From a checkpoint of a small transformer trained on Wikipedia: untied embeddings.
MLP neurons of a small language model. Each row is named by its layer, matrix (up: input weights) and neuron, and shows model dimensions 16-207. Each number is 128 + 24 x the weight over its row's rms, rounded and kept within 0 to 255. Numbers have three digits each.
After each neuron's rows, "fires on" lists the tokens most often at its 100 highest values on Wikipedia text that the model never trained on. A number after a token or word is its count.

L6.up244:107073185089124083153142133163143154153160142125112125115099115147127158156122100113101125142082148116168175139105111148162128151127141159126122126109111102133146127141123126132136124085126140158098152110118128131100142103126098097160093168119142128159183134189128055137162126144160110135173118123113137139154107122151128092101094101120136136082121146142140106133124160089137135133152124091136114118133163102177128094144096144111137146109151110160140122078142109153116143115080126149156134132144154120136166111135113107156137096103155111102149145135131127068138133109134112152
fires on: "ic" 32, " " 25, "o" 23, "in" 4

L8.up343:112133146078122133153081111108139113098152120160126135174112080110134149118153094115171167116178109140144150155135154142143134097164065148137132141153116087116137113132159096117140088165097141112153176162119107136149140146121150097100076121137099118150085129113139130150149153140107106098142133097128150140086106115105107121116125159112165112121135086149105111113091110126155105134114139110146124124146154163108107115107133101121181123115128170158125106155151117162159155164123106122102107134131108158124080152120133164137167097137094140124167101139104119142140131153062112114
fires on: "-" 25, "ti" 24, "l" 18, "ri" 7, "li" 5

L11.up295:113155167136117135097102153126149115123148138140160120110135070117125162119180139082137138148153145180111160105121137099087125133141129051121177131100110116143147144104117101135091150134120108143123161176124159116173156119117164105116121129085132125128158131113133106134090102150154140121142147151153117169154120119148149152133131129178138145115131127142133155160115131171137141119102142158130123131129127117148157145126127084173116120109165122121080103120133129129132146106140166061102122112143168070120087112142130085165118147123084118134117118078165137104131111122105131111
fires on: "di" 22, "i" 17, "in" 13, "ol" 7, "e" 5

L5.up268:126150141130110120129144127142162145118123135148129123137167162149107124069143092131141154117144134141086153123046134103121142098130127131068129144151141151150154107156105114110173084117099135168088121136127153145162158115121137096105101134117114109141118144158141088133138112093108096113134166098074105131142131133124144094158140121145139126140128125134132141127146153144157080135145075093132130165150091169150137194145145139135128087156076110112145061120115140140135147117132129153083139083145139128163102117102118146101126145142139124155118134134108128060093112116129139127
fires on: "e" 14, ". " 12, "ro" 11, "re" 10, "em" 8

L13.up93:083083093189131134164133120094138122066135146098143159121138115118118114165142114157127129124123124145116130102057112144107087154135141142156124154151103144152137177120158128096129135092112105150162202144135125126139116122170131093117158140107135110164164105133136159136136107146138072131118096129100123169140113081126140147092133129108119134129151128128121186145126084146137120116140169131149116134151099115119130117132101106104090116130161163118113122120149074115177138161105151101131113110162107120130145129122152119116114116159124136119121141113140157086134106117151109161
fires on: "M" 59, "ov" 18, "V" 9, "m" 7

L8.up132:150108153098146051112117133126125130117136149152110110159119089157088119089101130145119162134125096138089141104127111128161116147142090091101167149143100133139168130135127137119123140137169164135162130119120113137205097084112169096116135109126102149141134080136127139145141124130115119143131127098101148159107136112139147135109126107157178152100124130143114137147149113166146127115127176129150158126132110158096138100095126116164123168117104156135100107111064120176114151138105132099161131128115143147107090121156136137108146156111119089082141099142173105142143143139125130135
fires on: "it" 34, "b" 18, "m" 17, "N" 6, "em" 6, "r" 5

L6.up380:151152129127122108101124174134136141157129111128150137097107161154130117150109108079117154155079108112191145112117152121132094146182140120140071106170148122085122108117101143103113141166152151112105106149111134146101172133134121132123142105133127120138116086084139131100131142110131128124122093163108146074153120113087105150086141095121125144143145173092137147093129137163077123144162103110121126132166093110190148108140138143110128134126086175113156107098113107135157136105132134130137137081116134127145169105152129105130158135112141137134173142094118085149140127161093161139
fires on: "ed" 32, "er" 22, "s" 14, "ag" 8, "op" 6, "z" 6

L12.up294:103090115150105142082159112122133124110133176140149123144107058114097159108120135127112116124084135112113151147129134126092120093161118191152113136108125130111153120145157110161158140107105129112101175112128143132138142107124131113127102089144129125160155108145165107119099122158124143136083109141129120047138160119127161147158150136186173121135109124100130115106101158134114136122122124131137173187140123080116132158109117117130129115129144076158100088102111148154119142182136108134105161137186170119148138130105144124135163139139104110133170129162121168124127141133143107104
fires on: "u" 24, "n" 11, "ol" 10, "ic" 5

L8.up322:146119111128160071109119113157103115079108113157073124142149138186148127106139141110129106131091158119155141122140105170134161110156092161132113139104126114131148132120132129141105145111162154134159128118169132165099101128122107123083135124140132151102133142115133133116139099096169169156099143132151095120079125165115105108147131167142130130153079121101115139130080164098141121122095103101143095107150116144126126160157144162113116129128105120135114157154099167109116116113135161161172156131112121118135097134147144156143071106108118120127132098088109152165115113118126117155
fires on: "ub" 29, "d" 20, "ow" 12, "le" 9, "U" 6, "in" 5

L8.up389:123105103112083147142096155167144117143125117145107111113149088134123110125138097108144130181142134077144095158110139165139155127103112134083131138170122127117083115111124133105128154127134121145144140155091117120157153145092104104111138179115148109111132152128190097139088110099135135193131119141187081107136109130101125168092089132106148137121135128128175127090154128089148115139145145113148112146112137140143124161114124137113123122112137110118125167140119101143129116114128114123073138121136177141109149125137117173156098173152126154123074110104108113104125126141127090110
fires on: "i" 16, "o" 14, "ow" 11, "l" 11, "li" 8, "e" 7

L2.up285:110171149156163189158117147126148126165136143145129154110143111128172141135097136080119118121115090110112088150101085154119147117133116112136181124183126109115149115124132135085118138133115103204101168140097126098121106111120107138082078146141147098099125141109128146076125179146116136142142116128143076160158087093163152160115130152139113119125143137119125118104154108094073102136146128140096098142109153162150107134093122175144132122145086114134120130133182125110132098143142132169078136134154098091158102085119132107127146151102111141149118138144114100152122102140113125096
fires on: "et" 22, "as" 15, "ec" 11, "our" 11, "am" 7, "us" 6

L5.up186:139145161134139117142147129162102078184139141133103146159111111135146142165140148126151101102157143107099110112153098125102149098110089114104151089122095147087087144108126134134118116128128131123147108120138091121141127174152115157148155111129114134162114103167127141142149142106094111159150159084130111115069129149116135169143130119119169168133120130163097140138066141138074138115131125086113133125188125161154112139160121136138123151163110059110147130085121131130151155131116139155155098143148147119105110111106094141160096113144139103172109138135171062144097182104167133153
fires on: "at" 60, "tic" 20, "t" 10, "e " 6

L11.up441:087120096104121105149103103074117127159140114141126137121191164107157106137105103144157104090113140117109128109138085105075121099161107118141124106117140098122087168151110139158112151083098114130114116097103106171147138081075092121141127134139182165127137139144161121095155106135166105151109121123156097131146096126128123125133141143135120118126113098126202117116143133108095099148106123129142113124110126127113114111112190125080143111126177124106135101111134151133133141144121130165109112153144162110136149107120131117141105127124133098150153129157086186102097147132128085178
fires on: "==" 18, "k" 13, "c" 9, "oc" 5, "oun" 5, "o" 5

L5.up503:112111147165161109139091141118114114137157157106137136128106112095138134131063121141163135133130121157129099141063116146143167103118165101110104105092109148128137171085117128095171153119132124155117097147112104099130122128096107148153152146173086133131133165100139156156133140121163151148177107146134168115144108164131094130103124110107097117118170122152145126095081094141153133151105146113160122113121147158115153125143172114131150108163100101141140119101121140147131115169150129094146173172131161081084128092145132110120126139119125088106185075103149121166095119144136166132
fires on: "ur" 34, "om" 30, "ad" 9, "per" 9, "er" 8, "ter" 4

L8.up199:088126111081131087198051139099104162115142148119123164099140099118097067104159121116115098107154129109159102117130133068129127148161139139099134120109130145120095137133126187146123167134160106128110120141131127123111116110159111129116135134141135146140122122167148122120133102080084150139142150099146108166119154147111178121121121105186132093133126102116134132150149129149171121140126137148106130107149129157165123134128165151106134106119107173135088139144169158106099131111129136091114105126101151165158114147097123149148126136169118110089110117136144124143159114139124147135
fires on: "or" 46, "h" 6, "ing" 5, "ec" 5, "m" 4, ": " 4

L12.up6:142134136108132110110117083165125140169142103139172176139145175095133154144148117139132157121138134086112135142173094110101114151135145127142148102156138127140105075111101100139131125127163122158113128130116130108126086151180119117145144159070144142120080146122127125105073124137136167129101101142141161113123122126116107124092114123141110122126122135125123159077121131150103189149111086140112084122141163127166103104094132137119173132123078146126146162080138146141125106137163126108111124083130137137116130105113124139131129161152148123155081144132140086161167144132133143140
fires on: "t" 20, "y" 13, "p" 12, "est" 8, "e" 7, "l" 6

L12.up262:143135127140119114093117129137124137135121125161158145132152134129146090134113123166180100127114145091103152166155074111159076110197128120103115165138164118141134170148130130116120130123111114125110080113100138142124128111169175140143165076118160136123089086138161115117124176147149095100148140126163153119143097117080128112098118116100114131136106095097141142156107113145108119145151116136141156141143108105098120112112112128153113150134097148123136128091070133133111120123135111133147155112117168118180131096094150118067080166083113139144111142105123146144146133167127128091
fires on: "od" 24, "ic" 15, "C" 10, "c" 9, "z" 8, "ag" 7

L8.up236:171157107096122091119106102128112106121137096124127139175157158098064151155122141156149135121113113101090127090123121117184158152127120113127114116123114122084110119140126145135098096086077133152135097100112139132137151089140166164170138127065126128174148126148135105150123114140120133146144165104060131112114139127130128145118099116137125142151113120130154161118143148176161137143144111136122144126116142153087129133162164122125138103139084125126076144124093138142156150165141097123162092110134152126146119123145147174090140110116128109167107123135146120093152187154144152184
fires on: "m" 19, "u" 15, "b" 8, "ti" 6, "or" 6

L3.up243:136162159130097099146131154121129112103098125137132117118116095112087161162169162144139106141091061145113114077134129160131088151115113133109158126093091086118139176137152137109091156106143131091107109107155106148151140161119087121125155183114152123153139094157121120122102122123128147141157118140124155159117169134145154104131113110158135136103132151170103115159114145152162162110119128141071134115117137085105160132132155094126152158104174142129114075122121122068110162144063113145131135095132160087113144127159076132152160164083154151134141110110124143107143095123146112116
fires on: "oc" 31, "ac" 24, "di" 17, "ic" 8, "i" 7, "u" 6

L9.up467:082154147111130135092087136117123099146098146139118094134032121159146131113146147143138121144148171109153133122147127144162158092141087148107150128130098107119134124153110111120146144108134117202101156130116105139096102108177122121096121135117148124107109086167082139114099159133153152125144149169118117127131088127149119128120154109116143114096110163109137134131107137123113136136136118154159106097136118116105157071152117106152124098126150163146142123101147177128121155135163144096178140076109125125184108147152111122167115108139133095106146156110127096127138109125172121099
fires on: "ab" 14, "e" 11, "2" 8, "em" 8, "re" 7, "er" 5

L3.up403:107110114119154121080152156165123094116137062108128136122129104090113129138145124112112132109110125132117113139095119160121131069125144138115134176145121115128100132127118114101175117127155119128080157131157117145129100120147101176150131144121129134100162132149151129114140130107161130143088137127098131153137138092153095129109094146150151182119124130154147131123102161085118168097178119115112084138149142132123107102166186164110122118125125136139126101142148114147150115085120148146098164123105159114111176083122126110150077154171115158090106097102117110089164117120118127088
fires on: "h" 33, "er" 27, "ay" 12, "d" 9, "us" 6

L6.up329:151124116141122089157139094132168149176103123119113140137149129162119089186147106101128110128143136145116133095132142151143141133135121136107094125138093159129141116166196117117128125109102084107099085074149140136099112091124124113107104120135137107090108163119150149152146129122108115119113135148147135111141137102160131126128148117131110112143134113118140108134097103127086089109130157107154128134131139167152156142159123191127076143113184151133146064124130167145152111151114095118151133138093112110123151118084110119123124116110157159118107098136110141133146186143122125121
fires on: "le" 34, "er" 25, "el" 13, "ran" 7, "os" 6, "ar" 5

L11.up258:110164172110097133131177131159146110153137115107165100148155135127145169114098154138133158109120095132086073140131121140117132098108147136085107122093100100157137120120151120142171138153117150113123103146116139120115076130140133167146122139131130141090132153157125132159126107080131129157123128080128122121080215130119113138122177111128147102120102118099112092135123148144102089169122143145170121150102081111129176134123129117135105146147105132131130104147115117138170106114109140129122111133111192127121115131159117121142092103061098122109147106109161094133154167164098086133
fires on: "er" 26, "in" 17, "i" 10, "ot " 8, "n " 7

L13.up251:107105110137181165119147136126134129076129164129158113076123130165169135137138139114139124153100135130115169130106088200129136133114109129095119150115160126136171158098135071097128113104113087138120154090103134115144132169137120146127103122148088150124153129136086149141110157080124151148154111128116135154127135136141152134138137137124141110141107123108151155100140162080138126099096100112123123092114117161084151095166142148142154093143144089121146128135136140151144167134112121120122155161142147104139028082138134117147167173103113166137140097099113146159133144125119140124
fires on: "e" 23, "a" 13, "n" 8, "te" 7, "ear" 7, "ti" 6

L6.up426:115135103171150126122080127150138082137121152110128164134137104120107131089142131138141141161134124135142139117099153158123169122123103126128137135168138066134094114104135112090134094139152112098125137097089126153128119104117129167135135111074160082083148121145142121127152131114105099123147116175122133100184125117147163109117094126132132204151137132133160135113149126151131124121141124146103112108101136095102155127151118134148118167148095114131168132145161137147130125152144121104137109088138182141128129054121143145195128149170149120082103082088120119108104130155174162143
fires on: "er" 23, "i" 16, "e" 10, "h" 8, "s" 8

L9.up491:102115154116104129134180127136098137113106109123098153117102124114177124103131151128146148127144140150095144145133147112106135124125117124113140155081101108098115140138093138142101157146092165095177128119175147129120115090109149104147176110130166146136132139100144129116126152170183111138156118138165081073146121125168147131141141146105134140098167123148137073176168124156131101115122120125138123158169120137104080107102131159121119159093124091097128115123086148166095147120158119137091121129118165154104117171155127100167104130159090120152143145114132102099085133151155100132
fires on: "st" 25, "th" 15, "b" 14, "g" 12, "e" 8, "h" 7

L13.up344:126166104146136161138143125139110163116153096133095133131163129141125129086112153130137164100155141119111158141044163122104131129152156115166092117101126135135167165088123164121147160153139125111109123121159171123106124120100115125150105104139165121151130163110120111135115138123133134120071118106136084126122075135135137115143140157160100137143087106129150105161112163129128131120150075141141135122094119152156129121147125162131142120134145091150112112190114134139096147092099102115111133119102067089144101139091138114185093104118098132124159101111146155115137119114159109129
fires on: "ow" 21, "g" 11, "e" 9, "in" 7, "un" 6

L8.up498:104126105137147147132130094105092163108149141151101137138132110092138112129124143117162103140111149135136111122128155115111103094100156112088133153078131113124113115113133127108118096133160109129133142120103185146103141141162105125161157115158201115092166163147148125124155146104155113133145066110124135119160121169147153095142125136108108168131136126093112161122152137087132133123120153091124178127122128129140096119127098142190131109121139133138141130128102123158111131101136142102083083157128145124108153132111108153130104140155109125132145138138140079156154085112163098124
fires on: "en" 15, "n" 14, "ac" 11, "s" 8, "c" 8, "S" 8

L6.up80:168125150108147144143146139123106109162134080178133135162160070126090137117117152143133174126094144171134101130185069141170127159096102108139145109108103116108124132083124125126104177149121133121096120097118102135175163122184149129121114137141120145161129133105122143128144099150093103131109126147090174117106172130141138108120147131136145125148124153128159124100090133128124122098100120068154119111131124107149164112099106146139110148118127126128100130140092119147095132122156111174131100135132151127110125150098139117123120114108103120120141128133159101102128150080161136143
fires on: "t" 22, "tic" 16, "ep" 15, "it" 13, "ip" 9, "ot" 8

L3.up383:112161111141090151129158097154108147113139112121098129123162148160137156137137128121149150118115151088114141147188086123093154115150087163106136085125154139140135153102096092105142124155151097158165141133098152167153154128167145128130130094082077142081151132123119153111165106139092123140153103139128119120185113121142153118133123121138137167131134167128149085121140117134119079092107083144072128136111111116114112131122152132144166093124141118130112079101169131137130160115152132111121129135100130096109103102145087138169161102128141129129134126119123127142135134102119163106
fires on: "ti" 22, "oc" 17, "res" 12, "a" 10, "ex" 5

L5.up370:138132111140136068104147112138156137138108088065146133151135164135113144135154122091117164092102139156102119126130139154161112119156127170128103106090112103142124118128141150130144153126143119132075144097130134127116134125106113128167107187121151124119098146081141105135117162066177118090078094127116146135115137070169131129148101122086135089122094123163127113114178139152117128098144176114134205131140126163142090141147122165095157096109171098133146156122159151119105111095139123130114135138074108122129155115136099147174142104150140116116127128134144108109128130145145166099
fires on: "er" 31, "h" 13, "ar" 9, "ur" 6, "ati" 5

L6.up123:108121142159143117116147141167144152116116134159147140166140128114126128089140161148215162077060109101106146124151128145104076114111124143127118148112101147111127159110118092173110127112156093130096161171122118131106145122115119107130094139123151129113126134158156137161125170129148119154055085104127138107112090095096138141127131129168116092148165127112139090075141079131148104136126116141101092161124111118144103113148108165143137134148119124120075123103094113123148125117121152101129158129133152108143108139114104101173113129128141142162143135126121148128136158168119095127
fires on: "\n\n" 61, "ic" 10, "in" 9, "ul" 8, "ol" 5

L2.up149:164146144136144113137122119141180126141108143117145172129150096104149143110074109131104155160095110157153120143135102179106124143143117134166126158149149119139095151082136153142127100136090105131121084112117089146156149147180097147083150156139119129153115096088120132089110121139138125147158139134158142112142129117147168107116128101157141105121131115101168109107113128114133124093115139162109129146125119122128133124130129150138151082144124149153129140142153104128093136157136134132097136158079167069069122125147156111148111119096117121104123094167118101105149130084100145138
fires on: "om" 39, "ent" 19, "ation" 12, "or" 11, "on" 10, "ard" 6

L6.up72:110128154142144117162156103139137089180132094101108120141127099105194152131149108095136130134098134135097172171140089148140115094125159142140148149128104121103119178191166103152102122107145125154137130181115123174112134122094138121152142108087133138123137113150119091169133118113111133108103163117116124149116125106153127100077125111144159110156117131128121127094072097124153131154132082101112117131168104118140114068149098119147115111072145143128101148101124082141114129107117098087112109150089151113138174095104109165126125124106181089167137152107093151093114099144165103098
fires on: "ic" 26, "o" 17, "it" 14, "ip" 10, "'" 9, "ent" 7

L12.up74:128163123121084114131092101123134121178127132147096153165133105137148110094105112175121140152120112122104098110151096166139117089096090138117176077137149123115136163160098117126176139114147140151181136135135117131103101159177120150114151180080089133131120119163137132145090123134144152125094096144118141137150124111108132116172123161162124149106146139099092189149099148156118146144131152131127124088117167134125141127122140151090188103134118158145135165129138132120168121125125110161106117115114147142124081134133156135096130108184139145126108111109100092089144119118078143131
fires on: "b" 24, "p" 11, "d" 8, "od" 6, "est" 5, "re" 5

L6.up216:137126096143100102108145137129108150111158149137103124094115100107147153110105145121154110116079085150116173108149145137175118103115124169097147118105147087101146091140164147118156114164113197102091146134122124130084096140147152144144170145118141109142121090152112136121088133127138095111125131118112143098107119123122147122112096157145112110117184095124116114088114162140158158154144101184115124126140164109071143127150114131140114139109180072102113117136180115140134120099144151099120084138143141117098112134133124155151164150140092134108109165132146143102181132135131125152
fires on: "or" 24, "y" 23, "us" 14, "n" 10, "l" 5

L13.up339:134137083189127146122158071105103132107124159126129135150121121103156129081110142089157151115108130125134124110117141128181095100121157154096179100110144154135139130140138121125165134120121099120138128098155117147156134102134134115166148091086136122107122096145098145113121182134134128122117109118153112083160122106081123151185117149126145157143129104099112172132127160107118140138155113147116121148127124118098155116110144116198103081132129121116151066100141132124099135147135161142137141103112156133147089142124131149156147121105134087132159145130124146079147152135104157168
fires on: "n" 40, "s" 29, "ul" 17

L9.up151:123079148137142121114101103114095092121141139151129114136124140140159096073140119102124125138131139107151129127159117123169110113117125159143134116131121159162143161148105137077134167105151130151115103141151138145121110085125156131143143109105084168139112088131078121118149129154130135115107054123113151149159138097145107165161103145120134134161103105132102172134139116117124147109183134149125131162114110108106146172132112082123095112123127125123094109144101114165130113159121099138129115150132093161159109129152110107112093171123095150118118123167156141121223156138112123154
fires on: "n" 19, "-" 16, "en" 11, "n " 5, "ur" 5, " " 5

L3.up218:196135090120088120112122160114095075153085099082115097120146135174169110119094147152161125108113122187111129147138110134146123148153164115135126143139141149177127119119138103136094159092136130116147149116108147139141140126099121152116118097118119169142058097134162132105083054108106152138180153085131122146147144102115137155108114115119135142096129098138141132136162142129098128108114145113101162109145081126096191138122121134175100132100116104137085110100089152148119121143124111104181142113143127139090141132125120155090106146107158150099145137152136135164124127168120129133
fires on: "r" 47, "d" 33, "m" 9

L3.up174:121128141132136115108106131121138105155122120121158134138172089109094155119087111088093122157139114154107106135123150146110150133127119072123136094163071135132124170118155152160096091124071142130124069146128116113184172126112129109133138154133138129148124091148109139106102156081137114111167130099140107128112149111093119116131124154167129096169168107126093157177128053130079137129115182113130129136153114125158137123124115126167171096110132123118143101091159143100076140146135128114116140118137131163097142161141093097143166113078133139142142142118116151133092128115118141125
fires on: "on" 28, "ation" 27, "g" 20, "ord" 9, "pl" 5

L2.up194:119138092098179169129152122178111180115178115146123162139126087168175148088122078108101142135121168135137130168120115148135135140124126120175111107147160123140142136128122121149075153145150117137145147077133127145103128130123118137099099126150098135115143091072131141152116122136120133152128106134141099124176138120160114151114129133163119107113082119136125098105132121109107118085134171065147117116130105155114130149120162124138145131124085110190088114113146169128144083155122161157125176115140096114133115134130145124128103141128108150166097134144113127139137124069137107147
fires on: "rec" 38, "ec" 28, "ow" 8, "le" 8, "as" 6, "st" 5

L12.up153:151115123155114180131126114135073124108117115130177142065128150124108133102127104182127114099121112104085130108122101110114103115131165118110171153154119155098171131203141130100121126133139145149086154117149148127154105079117143118130143139103112155143124128180123169102144165154109113115131125113138138175139159133105105121118156110119120084124204137138153130189159080129125113116097139150140156092081120092133140103139118074134115106128127140123109128122166087127151103124101143139133134141104127121139129106085139130097096112157103130125147132117147159096112197123140103118
fires on: "m" 58, "ec" 10, "pr" 7, "ov" 6, "v" 4, "M" 4

L13.up354:135167096138150146143112123152099126121170140167153148104107113154160114115128153114117093110125141120122099115146147132100151132128131090159105106108146097105109085125113119095121161128133119136127140061177086120119141147152130111141090135114145137072128130100120154154107120148111095129113125143145126115158114158184138126133124125099181139141155126114130098134088138121114122078163133139120151105091118166097145130150078160152152114129130146141131103149096156085106116101198104152148166134141162142139113064134112134095124150152156095145134079116102143131093129123125148156
fires on: "e" 16, "f" 13, "se" 10, "E" 8, "er" 6

L12.up319:134130144161116166092149165132110167140151148100127150142121142108110140135161121093131171178143161104157100129144154143161115076134112121122110141138212138112120136101128112110078060162090143136140154158115105114127112130133142072125108147124130139111123091127115136133097128141119136156162124140149104139127126149078095112119151103101120123133133123120129116104164108151117144159128150125154138123111139144083120102091123117118183115150151147204103147140118090131142133137086092122110137140094138142093122126141167146171109124139137158094093129144123140123153100165047110114
fires on: "z" 17, "si" 17, "ti" 14, "is" 7, "ri" 7, "uc" 7

L3.up251:128152097126111126144136095085126154141161111135167112113150187109158090147151138097114135100125136087141149180114145152153150096159149075178120183134140127110157159139136145130132088114132182080121138151142105193141143111123105166102178121112140143113127151152115127082160132130110101134133128148126081134118121116112169125122101130141122132150113131101105107122132133116107087144119139109142138131164111141114116091145147129135178118160086103095142126121110081071137117119087155109138127133163129136130119151141140181134114141109147134111115157095085111080087096119105111075
fires on: "em" 55, "re" 13, "ent" 7, "ec" 6, "u" 5, "oc" 4

L11.up453:128131134161112120156134119115153116142133092120073124137134136091124165138122143146106147114083116123114103147096128125179060096117094131108114137150112154112139152138113134110137113130084129125138127123168137109129136095144147124122086150134133110112140133147162082104150154118118138109071136154111095125106158159063105094116114134114140146165106126134187170124140108188127124147143157161136080135102146119119118111118135108148151142102118114126123141186142160121095149100097086114129114110119130136126124145147140113108112105095139099147084128108090098165109168116091117130
fires on: "W" 19, "b" 14, "S" 9, "G" 7, "V" 6, "th" 5

L8.up306:156176098144092116118121131145130132147132093142133148133133132143109107112109101138128108109152121140173137121078196102125120082143149148136133127124091111112165147145139140140110139098123142132137136122129107142140171068141120135120117127140130150111125108118100076143148106106118115167119162148133133112130136142155133086141102112086114093153132171173095157127143143150132105133161097110113138175133110159115107125123138135133165136108109139090153078151141096111105122165144117156106130119165093118127144146125125107109152143153172123092054160122057115106128097110163146083
fires on: "re" 15, "se" 13, "em" 10, "al " 9, "als" 9

L12.up52:125152151133086107136140111122090144177146121111145127097130137141146140124097168099130118150110105131127121179150147121146134101138157151113099165083116129116151129117114094131097194163105155132114158109081157104111119130151136139099138102164102112138126134128129149125102127147152120167098106117119114098134147161144097124130142116091130118144140175097112127168079124105113117135141123125127114154163124092136165127141128132158164107134129141141156130146147090169156166142118090126121130071171150120096116108158107110140089151088164135164165108117121091131102160140108086139
fires on: "er" 26, "i" 11, "ti" 8, "ec" 8, "f" 6

L13.up112:139129157106144116115140119152133161165132139094079129110157084122135083112104132095130125142144179142139114119173130133110141136157158127077147131114130107123113153155091171156085098115145140142158100121154164142144092162114094092111151090106134124129132139114153104110114155135119121155111109159091163141096123116124136135115124159123124146104130156129141115159152150151091124122120130201057130125151153130121161116108074153135153105131131075110095114118127165120142135103149128085154106116138110142105111153163135112153149110138099115154143146144097099115121081152132100102
fires on: "b" 13, "h" 13, "a" 11, "res" 8, "ri" 7, "j" 6

L2.up452:120151131121133155148178114122117112093141115154108156104124126144154103121174148145096131102127165109125090145135143099113102108134142070127108108145130127147129151163146128132146124107149136113104170129117143127143128129091107119160132150118143096082144106117114134168142149086098115137087114142099136138096109108119143083167155170061148117156109108112175126048156141146149130110133140107131127104157079148104075140124103157126155135134092100154140110133105139151197126120084128142112099156131101125099146136137094119166134142103116116144123116169117152144164087140160111106
fires on: "it" 60, "ac" 11, "\n\n" 7, "ic" 6, "u" 5, "c" 5

L8.up94:130099109155146117140096085138131094174151152145109135127106096118123113147151096124100190115138113128139150119129138140133097134144101103143191129081122123131126136082087125138132161135081132135098133172098167159154089128164135117137141129148120149111110113141098138161111120125171168108125128153122114123138070162148138122101140110097122132134147085108168095107065101133115143176165124169147106105131131169098130097152069120155098166111121108095112088116119142093086159096129136119145123140116143107130104109144154108131108129159152164137140129144127140140138139098114104129
fires on: "e" 21, "re" 12, "is" 11, "t" 11, "als" 10, ": " 6

L5.up71:074156083144135109099108107128121092077115188134043101145110121135157118121106143113173101140137144146123099122135141127115173125154129104136150142110148118157095118174067185132085099112125103120136100099103149056125116088148133127155138147147122085142143109133148138126128135114130139133095161091161101151152151088146136131130113164137165120130137146107111140127136146112103114126130098125105115139143154094186097143127112134158132114171133135140138075151151161099146156112151137117113089146118134146117142118137130139111155119157080154150154134132149139111122115122166129137
fires on: "ul" 17, "i" 15, "en" 10, "s" 6, "7 " 6, "er " 5

L11.up313:092138098125134104108135071140125169134089119148102100105107080110117117154122122158105122116117138148121126096122159117153125164157127086150154117152123142099070065097152096128127141156118123138148145140104124173102101125115146128102145136145128150128105134144083184124119128136112173134119135157100133084137075158170120118074162126124142124151091183086100096121141109147151108099128124153104144102116117127110113105161088121158141148152153144157137145127136152108127093113147119146087104114114153122135121147157126114156130126160112146129178119101133100147135132127109126136
fires on: "e" 18, "W" 12, "f" 12, "E" 8, "w" 7, "t" 6

L6.up14:134150129083117164141161125177100132136131147134122181115132101114102137103135125121129162113116153123124141144108145101118136140162148139119092136132121135117101166099151067115142140168131148168124122131106116128144121128145100120143090137087147139125120117084124111117150138132165135134121104089119156155108165140154132129145131123105094144125117143129103154134141164147156107105062112122082096138130199154182111086100147142096124171165109056156118152129176123103118113110156140147117134108080131119087146092108104159161150153116147117135179144139111126156111127117120158185
fires on: "ar" 22, "I" 21, "at" 15, "t" 10, "os" 8, "y" 7

L9.up262:142098102167106119144115117097134131120124128171112106128117097108123109109150159129135128175169107131182093175130140112113156138130092141145136137106105129139126158136135115062086138139136127140137091130158147147157133149128097124152112134109144138122141068115143143120151074128066171120142136111160116151092120160150145082114127151120140079085140126119125111143176152092140080143113127123096126104117134173115146143166125117144122144129132155111126141136177142103113147163136183121111134095139147170153130126148086149124096151101183117118124158132110150119109121169130152085
fires on: "ro" 41, "le" 7, "T" 7, "h" 6, "at" 6, "ing" 5

L6.up75:123127181143116089121138116155142123126108095204120127114131140159145142133112098107122139128101144130093176153085134122162132098139168150104085141132123106113157160150138161129104147124145105106129143145129122177133135133110134094122121140106114148101112165133097106133140070159111163160107108112087145133130127095139112102115144128129104138139115112121120083123132165155138110184127105112128081124148098114150172134138105084126155155135076121135132108168152099151149137131175136145121115118172123110119138089103101097117185140100126108093103135116130157091090143168136079154
fires on: "in" 28, "ic" 16, "ent" 12, "il" 10, "u" 8, "'" 5

L13.up259:186152130069071142111125118197174137170124169196171138117142152138143141143098135099127177127105094111143112138163159158128158099108118104119098130123134136150115150156133129148159130173089191118084108139117125102128114090131144170104107135137120127127137131141098103166110128117116112171106155150120106131130141130133081108098143131112115096113162126083147148124110125150109078150101151107132114117134116146124153184154097097152139117126110140173123106095123091099162131119132105113084138097148106165129105111154137167161119130115137153123108139079155139140125136087128110118
fires on: "er" 37, "i" 19, "ti" 10, "per" 7, "v" 4, "uc" 4

L9.up401:101089161130168128115112159121136139160163174164144122135098070157135134136154135106116152121131129141125099177090108135125110097079147132073138089089105118141134135104140146132123144086136121128097128131125081144152115144116148076115135126154097120148156142122146141148107144160157122135114121128163153100112132151146115127114128150150137162103115143095100166105101142144144122129127149135163145077122144136152154127157180129163146121136097074096144156092104109123124139216157097121143072141138113107116122112182136123137122165139112117076097115128128148124140133117167086161
fires on: "ad" 25, "up" 21, "di" 14, "ur" 9, "d" 5

L2.up489:145148147089110156146092121141165079138131134144156143153108127108142146130075099156132110151133144123117118120122059165088118132160153063150136152169141113122098115102154119142096099146133142140145109117096115158075174089125105148124133138103143116125190113116066157144134129136105157114125117126102148121122146160133106123150118099140118110148134107123156112163147072138128121120077129139149127121116113106117126129150100131117150134148134174075136159106085110138125127175130097111141134147116139136090120131140073076132138112117150177166140145110132140121158121122163152154
fires on: "on" 39, "ent" 21, "or" 18, "our" 10, "om" 9